From a checkpoint of a small transformer trained on Wikipedia: 5.51M parameters, tied embeddings.
MLP neurons of a small language model. Each row is named by its layer, matrix (gate and up: input weights; down: output weights) and neuron, and shows model dimensions 0-191. Each number is 128 + 24 x the weight over its row's rms, rounded and kept within 0 to 255. Numbers have three digits each. A neuron's up and down rows have the sign that makes its largest values positive.
After each neuron's rows, "fires after" lists the tokens most often just before its 100 highest values on Wikipedia text that the model never trained on.

L8.gate434:147137174109103136112134152108126158131115093117160121120151129098147114129140134147140092107131117083129119086120101129140150100121120156131074130118103157073146090116167093140121080102101102117091151134138131125171105135108119159137151100115157108114141114138114106156148125157098134138185120140132166118149126099131117130123118158122133141100110156160123141134121102106090169139111117142128118123137110132155157148107088100140157097134128172176182089138087114116105097119108181094096125150130122169097113135092128091133124132150159091113104166066138133144140158151169110112
L8.up434:101143136151142123121123123093119148145099132108114127136104086154102118132154127117163143126117134125137115124102150117088127147151096097108146147118152124103134074183186114154087110136098142162136096109107110086146123121151143122132110135093120106150101102130077158094149091161127134189137127188120156142102128110127162115109111150155115115123122105144142147158138106116117157089085086109129129132116153169137139157151130148133099163141128110135122114145120127104157121127125159100073150096179145155144127117098148111100138113117167136109169156083066144129097152120178121140
L8.down434:140096145115128169142164166120127161169085170106141114102116164107177122141122099135074106156121110148131125165109140116103140148134140127134102161110113117178155072138078154131108148138156121141101149096144131118139113112143100149129150115167091111149154186156103115113164147151071115118156147167107118089133096135166171123147145116157172150137131134154099163082154117132137089175103137154125126128167119127101128116136131113111113154128106099155147165112121148108153119163159131145117172141125141150096109115130088110172156134118101100127129125102125117121140138126114116121
fires after: " s", " S", " f", " pr", " Z"

L4.gate205:134143113136118095152169159173125146143106129116132152156159170103142140101125146152138115157129121134117130151138188162145122102109102123137172125161163142145166126185103102105117122159136137153171106157125138127180135144126094110101134165111165104159149156096152121130104144102114115148150159175111143115092170129081110088142123098123159124106123147142125148117118083122158150154122131150125167118122108085124113138148093097095157107137130146141103126136084100117132155131151167129124103144136131116156100123135110125163081134126118102079101115126118082114121083191133152116
L4.up205:102097105127124156121150143119129162113097084134125159128134121126114075124145187132098164154104140152129092172148146141143074136136118139128139130077162127115081128102122141094129121146147091118119115137128101135097141089172142152138140139135145124140161075122114126103166145155141118119165074131111161108113114128099094126162164125109077104152105163172141130123110098112129094144117162143159092130129118150126128135124139116121201133168098078109152098108127108107128123138164108173147127160099154125131163097129145132137096132151107180140125122156138161150127115114126145140
L4.down205:114190138132130118106095125144127087199152130115102134106179112174138136155104112167140125139146120135114151122116121125149146135107139123126145128156101110127112130132141140115107104155121103090098113128112086163126109119130136122185106117139137119091138122166130156118160159144168163129169136124107095119101114120129123135119099164127116076100138132124154209110139139121083110144118117115121117103139128147160144117089115152144106135149110112099141194109134110072125119096115092110152108114158133149199139153159141126120117139091156148133133081112111119152149156113091154134
fires after: " Ar", "igh", " L", "ar", " St", " l"

L3.gate297:104121142138124078107169109091142114114153151122121130150157210104153159160123130106150145124159120137140144126142154118131121138145103128169107115157125131087179127128138159098096094164170143119101127138118129131078140113147090124116154119158103115114124106157164080119108105150136159108106159142103102135122117131110168131129128091130123126141114141124059137145168161105096126158158117128121120134144158126112116109085139145141113122132098108175154143123135136158180121121065093126116101115131106128122120099139097093072162116120098096131116133143079102108106108120143163109
L3.up297:134140110141174138156143102102148148163132138134138119137151117158157132130138132117158174104152153129112096117149136081104136122138166146096122179113088119093160145098183091069121180137125125147119127101145127136166123126131111116132133124162116123101177121134138136174117163109146128148101149125142081116160137118168164101146120147133159177133181113126114103096137143084140142128083131091129129130151158122180115107056099144138090136140122100159121140087127128102121137131163106072125164158131155152122148143094152150116119163127154133131130127133141129142138137122140104098
L3.down297:117121160160111083120127080145147113112147123138122122127130148133096140139113132143119172121158123100136132113128098132118094110152121125143131137144143090128112126125163135148079103166134127113110115121143129142124074137160100122161156121194107123126136119128196121126114111121151152157123082139126081133105118144124153127131122170122075078103094115107111142112158186111098105125147149093110133139102154167123145128084127142151100126060119090150164148159122147143143107121110123144106060100133140196146125144146134115133097120145111125150138179162097135140100134147142153147
fires after: " p", " c", " o", "C", " ", " s"

L8.gate266:145138092155117084132101144130137104156127084132126106150128113137085093088078119143110117137159150172080170132144132122153087142150137157153158097075154111131116110100130120129096092120150098114133104124122093107153082169129095127126128175090108136110137154140122142104118125122138165086128089119153104128105099109187135161147154129105167114136102134109111138129128138151107147128085109147141125150160113134117121116133155132128133078186130111128137155155145115109122142123082115103121089117134120127139136124119157146105138199126070132154163127156133129173134121110105094125
L8.up266:145102097129123146136142155096108074150120164101159114145131104141129165132116141108183123119112121104124161104124140132104164162131121145129142125094122111130146100121122157127094127102106075126170110137119088070135109100141135114087098119111086093140103150137085150127143132146127135144132142089105120097118156137112118131146149145118108086160115128136136094178170122128139063139137094118138094117191138134100101137145158126145155134141116111095119094134087106152126142121192132160168142139141136146108183125146104137124090136111117139153164112166090134122130143119086128168
L8.down266:118116142101101119106161151136152107130127172098146129108136146123112144143116164117125130144131130130156125141124142146139126111130154138118127133136143093132122113150144146129141077141129142146082156113105104135099137085204152156179117126134114087142133158155130138125131119121123127165096130122098121138121159070169103152104115109137125125147118190112127121116130116122133075100156112124146095145126098101080131082138109109112128163162114135146123079107124143164124109162173176065169100156148151090107157158101138112149122083099115164123143107173097118109164106148136160135
fires after: " m", " |", " p", " ", " f", " M"

L4.gate477:125101172138127106139121098148119155140126120102124115144065100117131132144179130139107142199130101137113118138152130152166130070125170136152127153129114184152152106121115091127130126096114134117137111113116146141137115092118136107157079097136106129117166085147127130128143156138122134130116167129119134152079118097145139159121149122096088103129130143088122158112143148151122128102151081121107116097112151099135121124142129138078108132134099081134166140130117109196126131122093083110114120172180131148131129131120119142139152156099090097090136131173176133111104130105169145105
L4.up477:171110092101110103104140138147126169136173140112150116125155105125129110120150143118146113133119112159112189120156116134142148117111087113130116140140124132120126128163103137130136135134123117111121126107099142092171119165164166130101156095137143100082126105122089136087171200127106122144100136144151088128137147115131122148135148129104104127176090119131148095127135166119106105109097115180104109109164129121094133097139127127123113164131123115178160124175111116126135152139128097180157147142077149112131092135134125092146131121182149123106159147180156169177134108113112161122
L4.down477:139162135147166168164110119151133128064119129140147082123159131120078089061110128122087080097132133136154118181106131163139117117098138152125156125130157123145150157137103120141106139149119142122163126136110122115173130104152117118146103112163153147094113123120153159158143135138118132126142136126156074103126149146141172115097086142150151164143122112148168109098143137115132123121130118105085141170156076112126077121135105100132147149108142158129096116140147120132125149117104171109080100136178122129118120102149144081117164123182134127112129164150127107112124162164124142133
fires after: "-", " \"", " (", " Go", " [", "==="

L4.gate242:161168156114131128140160103143145146088134091118108159129095117077096159130131095089104140175151119087156119126162131103125130126111115099110099074138135153132130108113126116116089157142117147091146128149134092152093142150155135099124142142122115148116143092111090102154150136097110135114146133171128139117111157131183129175093162149125145128119134116105152153180111105102185094135139139094106152104145172139098092127137126121104125129135155089149097138131107133128153174092104103158137151085153111106150074140089156118132094107145138099144152118123127113153116162149132148118
L4.up242:111174125106102104118170129156106093088125131142119125120109103099120124159135126086094113126140107143128175138133111113130116143135140135131091130111110119157145144116072172134084155170159103117149104136116163176133142144150125104121149150137110159112119116124161127153120115135111104114128137109117135117098101158154116131089135121145089153127112133122097129184093121097171050095129135089101124140128193142102117127150155073144144128111112145121086142109141112162121171067136141150150123100127167144118110136090171122119092132086121099122126118138137116123098135111122142177
L4.down242:072160100125118134140132101145141119092110131144127119109120142121117157145104132106160111126150073206157128122132131151115123147140118124130135124085153159167142117090114169158161196151141120075156138130124121206127095123063150140078134139144154106129148139102158147116147123105125135105101110123113155131101146145143122102113122117116092138111112148119087120142104147082077067128144164141147125127160122146144075133140142103159136139106128151105130115107116122160146155088132126137124095124141114125147140105151113141084129097122110097131101101151125093127100115114143138142
fires after: " in", " a", " At", " inc", " A", " ac"

L4.gate326:132142133127125106136119113141105130148108102082129066130142154102122119165157128126118132122125079148134150167112104117130177093124108166161100163132155144157124110116091142119124161112140107150168163109125142088110147124149144106134126121141079088122091139140138131097112180123101142113125155106129131196123146172148073137177094122087158146108179118159145113142113133141153118135098163119129138183150132090123130161158127134109132120163118145138150145118096120099150119100114132119116121094141138160133093143119060118161138078142096126080121136136110134147116140129154150123
L4.up326:136150124113158148106139121140116128126121106094159160134114140122127099135203141148115106182119122158140150093145123174114152073110111130127100164099180154131142131119106083143126135144118153127076097105130127121169127162129090119166114118151117090135142119089128126126127143124103128145128139156172133129114140111085101121172181124107164112145137186113150126093146117157125118122074135116182143140139148119116167161123140145139110102139130141100182115150108140131144145094123135138144112124157102201088129115127158153135118128119144142103136131087103142126151130147116166085
L4.down326:117119185106159063144128127154159105138184161169133097106081094084130138138167175144107137090121125079153151135120085121109140126136092149151110154116126125132136131095092128123140155100167151128132134111065173122106096103115131123122129094144119122140152131090148115138144118158133155130134132107169137140129144147132135114127109105165141059123086120119153119102150176125135118147138144148172174116182139081167130137108124128132131074149124150148133155142134165106125113123110138131136135119119110155092110110101090124136128099162125123103085130139129136130124139094130148129
fires after: "-", " v", " (", " f", "ig"

L6.gate39:140160125156130115128127146109093112153149180126114095161090134140111120168125124116134112162103103132119151099159079112113129147142136104116132129120131177135089114110075139165125131143130115140121094111098152122146136084151172135174132144099114106108128114146112132101141154159106142154117154099151132109149116081127128101119130063163090169091135106133145116108096166165109077101108107113129147130108124106137111121113115100112174122155135124080106106142100123141187114168152096118103126103144131130102125132154142151168110186151108125152130162136150136091094130089122146153
L6.up39:140103162138093094140124186154113134150137141115091135134144109151137107097120111121112133111105119124080181109109122146109135065129165124136120110161131151126095138162128143143177090105121140137152150168145111100135141142173134161128109180153118143097124166138139171095176129095129102151180146157147112128181134135138127095137155073119137094155124141100140118150086111164115082097128132125103129138079110135114129137123131117098117139168121134126136180089117152125129124114127106112145121099151156094143135134112068133147161149091116132115098123123123145134080149142136144141
L6.down39:161178137142161105159145144153140117106138140181145105090094104125093078118086092135123154097161083164119140098107093102106125154124135071106132109128127170100135135109090138128147120110123133110145140137126125115126084173120099146113118158119156091136152109135154117110158111192094141102105148139173148110122119140133126080133148145155143100097133109128123129113110135120106111141128117152168150116119119149107165063133131133133091108110153072108121154124145134091138130132123129102081134153137128135079138146133157119122123149169140150118147116079097164117110128084152121140
fires after: " \"", "\n", "'", "A", "-"

L4.gate212:082127144111108122144106130148102093136105153104109140103094094087122122124136106137093113127137142152146120144114136156100137149138156129141124165128160127145111111117177132146089126140102111154135105099159115123120150118143062130150165115125132139119136130142137096123097163105104102148131157161130112158131169130096135146096184109135078087131141159140115120162075122161123154198108114135098194125164098160125109110117081112094143131160108139102162156114110135092082166139141131145157128110137119132162161110095120132107085134129162126125140138089124093112107113096122147119
L4.up212:145061130091094118147114123149100142133158181120135135127125129098127106145144124128121100143104097127165102136167146152107099135134092153107124136126106123155081108127115129138122099131141099142118103106130091118094140105141136140122147115183084109118153119130131119135112126089138122134151141139100107148130163173082124149101112136103148094093159139134089132140172179120109122107102126101108176074107107163164132095135098127130077120153087131109146120162084137103152170157104169150122115148172137153107136128116118148124152164104164103155119136141148128120118109151181170125
L4.down212:122107128134156134110130147113118157166105140061145121097168134164160161114086129164157103158132112101114118118180146123096092104163109146159122091143139082130115124173144138119150126117119121129122119097088124130143135168134124150131144131155085115123113117088126110169137097130154134142112133113157132103157114135122103113088124126169160146104154092138118102146156139118093116109110125131128090091136173142156133118128139138122147116132104117131154101082099120088153142145167177134136106128123156138116169114158175080061118120137125104144108065150113089126125100152152145124
fires after: " (", " ex", " writ", " per", " com", " pro"

L10.gate44:147122090107117166099108145112168125126102136090126147088107129119141162096102155138109141170139117135111119098104124122130122198107127149115106112143136142126138143107131133127155114094099078153134121097137093141172152113157131145143118156114103140109097129127119149109173157138105154122070137152073150098124139124145150140121094156113150128093136116142143142164133134161083156120137112117156124135141162116169152166116151127133096146104091093081150123108132128121171144130131135107075190172142145089157166114122121121128130167142124169117116103078118119116155142127148173107
L10.up44:128104122120142172132099150113131106125131114104097112126142136104127163087102108119101131112122119102154080104118136159125150152116127087128110107161114095083118121143135107139131127154105081127128113112127137117143114115113129109101156148121131112170096132116103137114157126111137145115087116126142118125068187045125134125146116168120125142082121142170122164108155181107127124136122159136193150099072138105140107103169146128140109100142128122090161155141134141156146143148129182139132157154149203130124136138131151142100148141136148131136082129150126108139082167148141103136
L10.down44:128120120166123150117157159145139133139191127165142085147098092157171094109097129124094119127143135155107131130154121123136153145167162121112107162138088071194159150133108165149134113093105109113122118161124123090095117143114100165109126100119155137138092127156117127119125108124103114124088159064142158131156094117137118130101093101123106143100125141134140134140092133128119113082128122127099122130114156079144133083090131113160124112151143127081159118123134134105126125127155156117099166107139101106181140122137098129141096096136087111132138148113132094097157167103101132157
fires after: " m", " S", " s", " b", " f", "iss"

L4.gate31:136123139128120175138087121144165132116110170088134120150142146185097126132095111155131152138134159126146130122086179114142158125129171119138080134153119159108097087127151174119110094129115123123115105155128123097151156131179112116096125136121155136157164101137080135105139091115122148131090146122104130165109138137132142148142141137134140149149077107154140191151084109085071090134174103102102125125096115135152126149136120108152132167124167108139134077101118151149114120108123150180147115149140120140119142103123111138127154149124106099113122146135144182135110157167134116152
L4.up31:164111124093149119133164120125111128081137140150150118131117152125176143101136123119156150135124087152162102117092114089119160127156174138148147138107150140139131133140102133123074120112138138132128116128159080092135097128110085117164149085121090169126088127087147133108114125147143115133138119167138162176153174135079124134125143155123162108104095161122131127118133114129105140119108152158133142135142131114087136129107082114155070118160161133152135104102110081095130111115084145119101136103099097156134103137187152158106147106093151137130135143142078083143126135110096100146
L4.down31:101127146141110141122103127111148172129136163096162118145106122133130107112100103139135114190132099093111141112130197136171162125118144161140149102110154113153157169139108157163093129137124130127112136132115146075108112147149132151162095108128138106114180126123110096133132142139131110105133094098134147130133160146113129098122154096109136136120107112140153168109083163122158186129147102098118144137101184133114143132148119120100166138079131129086106127127203145153173134135128104154144089145111125129090145103115106130111074147127092138122134090124153124105083123157109119116
fires after: "z", " Russ", " U", "g", "an"

L4.gate139:159126127095155156113116146103174114157098107120110140164148189130146093145114131134155116122142127123122135121156174102137129083111143119165151120107157136120132128094120151127163093116135143134141135159132099097173151109136106119155140164136141143125112124133161120079100125160086166131133167169127137137159116132116111137121148123153139195150110166136102124158155100125130124089091140163152141121127121127098117141067157132071131136125100106114121134123097166148136110144080154156155156164120100118108125165159144139122120134122128087184113167090083115124166141133110100109
L4.up139:107135156125176148144134090094132145142096111116153148150111165161135133142125128159138141120153109104167152110103115154169123156121109085125107123134132074137092115108145130104118157105149121128124118091129107133122126142136142125125154166143118116105143100131148115139123141106155122119112166093132139113135156134176143099135091149111138141106133123118140100164072137147121140090139178172127134115106188115138131123104131162080090140107125125160144059114151157142137112116128191090165118159118159122162102147161145141093099104100084135090181142103099085139129125107115106122
L4.down139:123119147148081132095097095145117141139121157142133152127096122155133130160125134135120140125150133139148132146078125133111108133096140153103107096190134159092141145160087085143105121081055122160114153143148122171145140123144151138107144111130119117112138122162140091142146170164149136082137106084118116097132170123146125070126130110161134096129119161170122117146171114140122162110089094120140142113157101112129138142129127074169114085148171100110121147139156098132139127109141103171135127143117122119158135154095097137121126126135103156151131092132140133078137152086108104094
fires after: " 0", "S", "ov", "g", " U", " —"

L4.gate355:160152152138160130113117135104145157160151107099128157128113121111146102091204158132124148122094144117074114126099152107146073137156131121143136122072141144162108124163110161157113130116128104167152140101144139128119128112090161141149123151140115109104130181115083145108086118107144141155137121098121146117157150143129147181123156146153128094099131101141101134152096158105123147151150183092124113129148135155150153101149131166124130098132126089137150139118123135119108113126145093082071132088111126153088093161120125106145158087116098126119151116123109161112104153116137094138
L4.up355:126150098127120119131117150125091106082142148097095155120116121103178122143136155122134061083130139151086165118130101155113097166105159141115152152133095123109150128115124157135141150174141122167130153131120152150099121146142134107115121130112161145117151120106086081122139141154133116127145136134087118129131113142103133105128128141158148146162139157140146085136134119141095141154082082063071107169161120158132120135114145167134109121128123108108128159097104140211113153134123123154117111138137158108096162122100073165130156101134143110177153116106102128137107111111110129120
L4.down355:137131144104115121107114143097159125116132096136165130108077155092127125106143155139141128143130104132125115133128132120138129101105130134113083132136124110085115101086122119116115099099148101109104124118138126109132139056107155143156114161125074063116117113118154126148130104169091127101124105114123103156121163120120147144128099091115115084148112130149096144134151167108136106169148107138151173124132114137100157147085108107154113126109147108152128089165122124108133112125143122148161132077106056103092089087148142117122100146099117115129088099170171166156155092149094146142
fires after: " pr", " P", " p", "s", " comp", " un"

L8.gate47:164124138121124111103105153129128122092118164100129085110157124151136122129174075130113127167119100110085141156141126131063140162101156079145109120127105151173082164133107131110090103137119130112101077108119151102126135172128107148110122127133101154076150129130135081114139120112135132140091100144100142130126141150132139099141103145125122165151151157138128168117145173134130159135096136122159147141142107151127127127150129125129195150149078134098132159112111132118110121103135132093142117138108118117080118132095166099121139190147124151065151108144087153146139126136142110093
L8.up47:138162133129120101096161136140113139134122096126134131146143105097121134142133071110098139128111131126118137154164125088081115157118138116133088171149121132148183135149106107155153086134097089133103168107117169120146140131161085117106152156108128118160142120181109152090145096149133121165136090159122100153134140139157156111112142120171140159153155101198152095127141161153107143140129111167135154140120112133161114150158100125120139163139110147120105144105163078124121119112153109130176136138132107143108139150171114133137173143122128100088152092147090135139128166137182131136
L8.down47:102108100106130106154148124121132085082122093119103126138116109121111102137104117142189147069162093111100102105097118124147119192126111083123139101121106133140127090108154107166123132106155138105130143132113109159108107122133163137147144158139200113098107138142163118139126157148117128149140147156112119148165116103085106157104125130092143105099135092141095099165113128126129096133118110116110127125126141110131082121098175174147112088165146118104155126158130116158161140140139136097102166101113150155110136123155123131126106163157161137138111084078109107138159129111149135169
fires after: " p", " g", " f", " F", " G", " b"

L3.gate359:134169119128102137066106105139164107114105141075125107152165146141122099120171156142104151147115099154122165111141079144113182155108157105097112173147120164139110149151147086107089103122134126129140137126156144113133091106108099120164146152125152118181161127125172147069111114120094136107179158155134148132136108146148145068119122118154136120105124173125117148073124121115170112122118110168147086160132142112080110105084167142119128105106128120118138137137145116128146122159108112124117135104167086132135144119128117113154138137146136143130141157119129121136093148135103166115
L3.up359:076089087110078142117132110108148134157104160157102125144125088128102135135121174151139133115126127183095150146107099106105129104168140143131183110153118157126153138137081133111109152156150159139162106144150164101135112088184139103132187127108153163165108129133130184119111123106179147125163174135109171163152137144163148147127153151126128151155111113112106123125063103155118130093151119139150128117120092143127115123095152092121117132169138109140141121104104113146142140088091139141157154111124143148115109131143140124122127116128155156176124130157123124117136117164145124145
L3.down359:136128123087097168092138117127121100105099132144137132142089124138139128108092168132118075140118105144107138137162156086137094139159096126129158151180147155146107127139106127110105152120146094098120174142114157118172097129094124150125157108141101100117136124095118174119162148149123143146129120110097144146125143103124108084114159123138139126144152121170136143137152070136115161154102089098151104135125139125107148109124155101146132137131084127159139170158169178095113157104081127129094086113085095185138138143116155132107092127100173129134148162102120104149149125100120116119
fires after: " L", " K", " Ch", "k", " l", "U"

L7.gate219:116181188129130113151097142110106137102134110134107141163156164116128123139121121145151167142132113145135136108135120134136111152118146148146133127146114169134127100154108127123147130167135120128142089143130156177103121142113094107064165146136105101108132129130178142101152129126127103117105116157074123137167119129115115104159125104202122099102109141129086129177122157093125075114165132117124106129097139131197132095131117098118117146093103090130117105083142139159124139121103119091158167132151142146085107146141152136143106115110176144120110131097140063151143119130101142142
L7.up219:105153136147144112144123153070119138083185139117136132130118126106147103171153146133135128112142120144138128126102112183137104123126130108116093130139124142152111094117161145115162101137128105140166100183092104099070146122098096126122132122151107144130157129123160117141193110159104143106134095187133125073122120102147119114119164154128098072119133161125137166153174162114118104112125130119127160123100110103122115146140139133167133113111135083099113140115147144187083129117100160089121113127138123133122179177097124111101104127133118122124102106121139087130082135125126157127
L7.down219:166159145168146108140128140131156111110124062159107118127095128117146134090156137112128159100109123119121129125113136138127118133108101113093108070137144105150163130097150153123084085132091131117132143149122155151163120126112124165118130181122154108136066095130127119142120160146086121120160130141135175155125136147068096079130128130144079122149095116135090138107123143133081112167179141171131117116116119160174138100110107138097137088137096084102112169101185115169159149124127137125143118141155144136132121106122132134086149120112116152115128130129141164111126135142145152157
fires after: " in", " con", " a", "(", " In"

L3.gate382:112143172120105112122068096152151117126087130091131106131155137105118128172139099120127143089115126108177122101136121124088108193164086147148097130151073128117121137132129120115118140153125151137156149124142112104146132146138113128128148146084128166125160097128132133104100133089114119153159095164139099194146132121103154106122112131128158137127153126094115126143154166174128112135115114131135106100124099120154117100106157119167116124195086127153118112083146099128116115157114096166114137148178167172132161120092162106152134155135118131157102116117130144135096101150125140093
L3.up382:130125122132129112113146171093147094137154120163108131152168142171195132126097107140129175136123126130141109134120101137133123134191112143151147136117165172097131134181118132116169140115096142097144154137142134101146166131118123128090163116154137098139136159108102081124117075154096123121082109111161161100086122107140144145103100134138118145116125062127095117108115101057137159147132149133121131087107116134088159135137141113150131159104093118150155103123162093170098138129129151142145138122145136147146154112121111169117164120130108135153165095102110167129111118129146119141
L3.down382:132107107152142088142123123150137112118136106169127106111137127165165085078168131155153144101148148101126154110119109114142136117106121165138189085086138110138120133164133110149091100128138115136144143154127140114176095114145143091116127121193105098142116126148141155096170083114098126127149142134135120133101124121127103084132113105126151118161096170139151115131089150142176159123128129117138143155142151139104135114142127138104131115110152117140133094130139156161172133104180121131126111104103155138141113126136113152107082058149104100079127150155158096146182152159129109096
fires after: " Sh", " P", " w", " m", " p"

L6.gate1:122114105140172109110111133149141153147093143114119117136127189105164110132105142133106127138112121150156125129161151119132098115101110106147165150119146091143119117121132091110092101121078116132119136146117116108117145155116118131165088123130123148133089116144128101098104166110114100154163138157123142152124126114173107114156173119137110128155153137103151144128085141125160122133139089117183109156146116150138114128179102085107132114106146171150165183134186182124115171167150097096139164139124130147154083099162152164178138110094133109110133128128098108159123112086115120137
L6.up1:141141152126150131091153092116143126156098149102159096124120147120095164149094113152114171135146120108156183084120149153147107172140098120186104136152135115110125129117102144177139152137121129126150119112145149157104144153126086084148138157157138123128132141128148104144131160114129171156059092139123127108120129106191151106143174073111122101135127160088119122101117117147103150092101123097164159136098144152119159118136138128175126113098111149124141118133134151138140096123150138125160136092097072167132151144154116112120120129100144147128113113138134135138157146174119086101
L6.down1:106093079138169171125048113141114161104096093123134107150109162091131137122106111170102124088157153126140166110150185104127128160120164141134136104146155160104136117161132171148134106129119174171153149135132134140138094104127070103123122129094126119112182087104099135166147148092115108138131131116103132108152127098152103157121143121150127172123152120127092116118092125092132173127100146135107118130116119121097123136124084147067117139081129100097132118128113129110095107137128103135123097108133112094149127135110105118129117164166156131134148136132140148112122095099114160127
fires after: " ar", " Ar", " r", "ron"

L4.gate471:134157170148088124234121125107102073099123137157140100130122102158154172172138129109143105123130116165182172144116160139111093133116129134141121133126081145126150122109155133121120114119108102136131124146129100133141145106127138116125127104155138108117172101120110118173137142102140124105126118146121155102108087140145099124136111112080115156131147138135133118132138113107084086162156145064121147145091116135145142141129138139108127152124148152148144150103139151153156169136157082150139118082113146104118095106147174098091117092110154141125092089123095125159142122133136163133
L4.up471:143097129110121140121085143131156098119167136165098114110111127150127079184135126124120155158124102131181108109176130130166152145131153131177103137105132132091147168156127153137108125121121120126115133101157152119125125105134113132099112083157113131102094120144118136119107138157112123081104110168135137165104119143116132133159144115082139165089123133148151090106199118102157122122122189136127159171118091076123161114134151117134136116148145166104082127116110066118108124124150145152159113095128130174141132157138137111101144132147091126180151121124159119138106137165136127114
L4.down471:142102147128140099099113136130148099122126119147114149161168122157153154162138129165134142161141136077098108116106111139135126094169111170149159131113167146158102154095119144159172114149117129137139103120110122139116127174136088109156132167201170098119115160128107138138135115138133128118123159125107109181151112116139140110144100112113103153089153118130143146108115085112103130121101150119125111159099096131181091109105102196125120109092097108104136099158094196135191140137106138143159120133108148097113153117113090128146111150114132118119126132129130114133143142165144118089
fires after: " P", "P", "p", " C", " p", " N"

L3.gate169:153125161130145133147155129113101121107082096115122114137101132079191119121130122093137126141154187134133146148107136161111099071106116156177190188138126115127139148115162162127139161143121136148134103152155162133162102122133141135125112074119123128129121129092147162165128161106111151136151141140136132120111129165128129118088125122149119159106123156133111150134110105150135159112108122111150119142106133170150147143096078142072117125127115105157127165105139113070134104136134122076098164162127170108103175145083131152079136111125149142143145133154101123120120138112114139153
L3.up169:112124163123153139120148171132107125155120130123105092157128132135115113160132136120129118101105134162128178081162128144147148120120155144090153161146163094122139134130127146112123120147107162169118103102173153123114113132142102098093099109087099163093126116137143154092133110090150129110162136121173132079084094140118117118126148133129113133152116123098158200145134064141088168112127115160155143111075111112153151151106139154109091132134124090145172116123132118134136109114117160099140118137140174103130163111137077147138160072128136112146098134135077108141128115114145147125
L3.down169:103113153118086144141139078148127155145100115145129174129096088156135133109114144117149119148135135121131113188132121135091136138147160154124120122090090130163101106128157182139101135151086104118142118137100163088139144082101146140143088162157117115141112124163111129156119105138133150130140116103115132122145114115082148173095122104113130123155144088117123119112148169092128123106138118133157141083145138095086154121154137143179149190131167126131141126078093116160139097095147135129151083149157162119160098170148113156120105140136104141166136128164126157154094124115109139145
fires after: " pr", " S", " Pr", "s", "l", " pro"

L3.gate109:165105121122124136116091157107127104128169160132135110125118128114157090117120115119146155140104104131106108126154152128145104156121119152112094098100133109087135143098142175131113140124135133107147117164154147121156133157077136079128147156112111126118118172103167114140107162153130154095151136128156167140125124087135115142110172176166104085181073116104131113139111132128115100155137131070096153134141100104140131133126155141155113082142118132111103085081141137160107110152076125148108129082128110143114123158145159112101137178158144102118125139125135056141105152124136105141
L3.up109:118149137139119120194135153171141084100115178139117077144162128106161123110139135132153195144114149150146131151125154097122144121122087131161151122121131114095158155128155160067118131113135130149100108170101138163138087142094098089157131140131148126119118139144147113117144123128110135116148143099165093111100187094112084143115105150116164155137144121152158163132101126098123131173131172132136136134137101191110104160192130126108127089178121134127127131110124121102118136082103121118125147136154114163110131131110172125076133143135140135111125124137100138134115126150134160128
L3.down109:151083105128131146075136118129127119128142145148138132170095129108080093166126123139135139095071107121121116121097108098166118089172117150137078088136101128128108113124111138154103108133169093092128118117135155090082114150111185127114118143120139104168128089120112153122154134124167135130095141142108147128166092117133168127144114141146111060118144165125110085132099134144109126114138112113129130176117151095087130112093159126137104137103126138127120107152108149129148133184108143125129091147155135108118155124135128170090161130129144093144106144070111140094088149140101132134
fires after: " p", " o", "pp", " Mar", " ", " Rep"

L4.gate32:129118156128165123115167104149110146091145126087130115142136151151106155142169159142122159104119105154083138109098114143119137182130123117116146131065076123162156112126082088172136128156174116124170125100147098131126154121175100105123111131137131101147164147123151152135153168179144138142107164153138129152149135127198126141150122123126110132132147151122120135109146137092177137125149090138115106094139134176113135134092100145119121115141102142127123141149131154158110131118162092131130154119135128164132130150125144128193102091138164098135123090086162149128106103141143137168
L4.up32:111142114124127116141092133086132134106162124129162115144098147107121113143130152109156137164151179138145090063151137124121112120115102116093176134148108145130133130126160132096110094116111098137135089127118119143157100110135116120101159073110091124146108086106121110135137155160128102128159152131160101094130146132071149108115130152104146160134128142154123147097133148145141154179123165154156117141116126073113147134149146121108136130168090118122145105143134170105101086105091131163126131145173110109144058121123114131117114104169173154117087123140116171108148150171101101121
L4.down32:137127150174143136078108158136087139102173112131114118113163117128188132133180147156127139118085148083095169125120107117095120164184115115112127127163100079138152095093132154139157137114135123144146155137128137118131126112092097112172125100116125128141128127120112138093137184168145097100184130144065135139107108121123117090146147100170131115133164127120118139166184134117115152116137100134125135126153116108128132117117116087140121138136102134146094134118093141118158147108123129141150130140139144099154127151079107127146102122145168141115094116113135123113115196095123174130
fires after: " f", " c", " g", " F", " m", "S"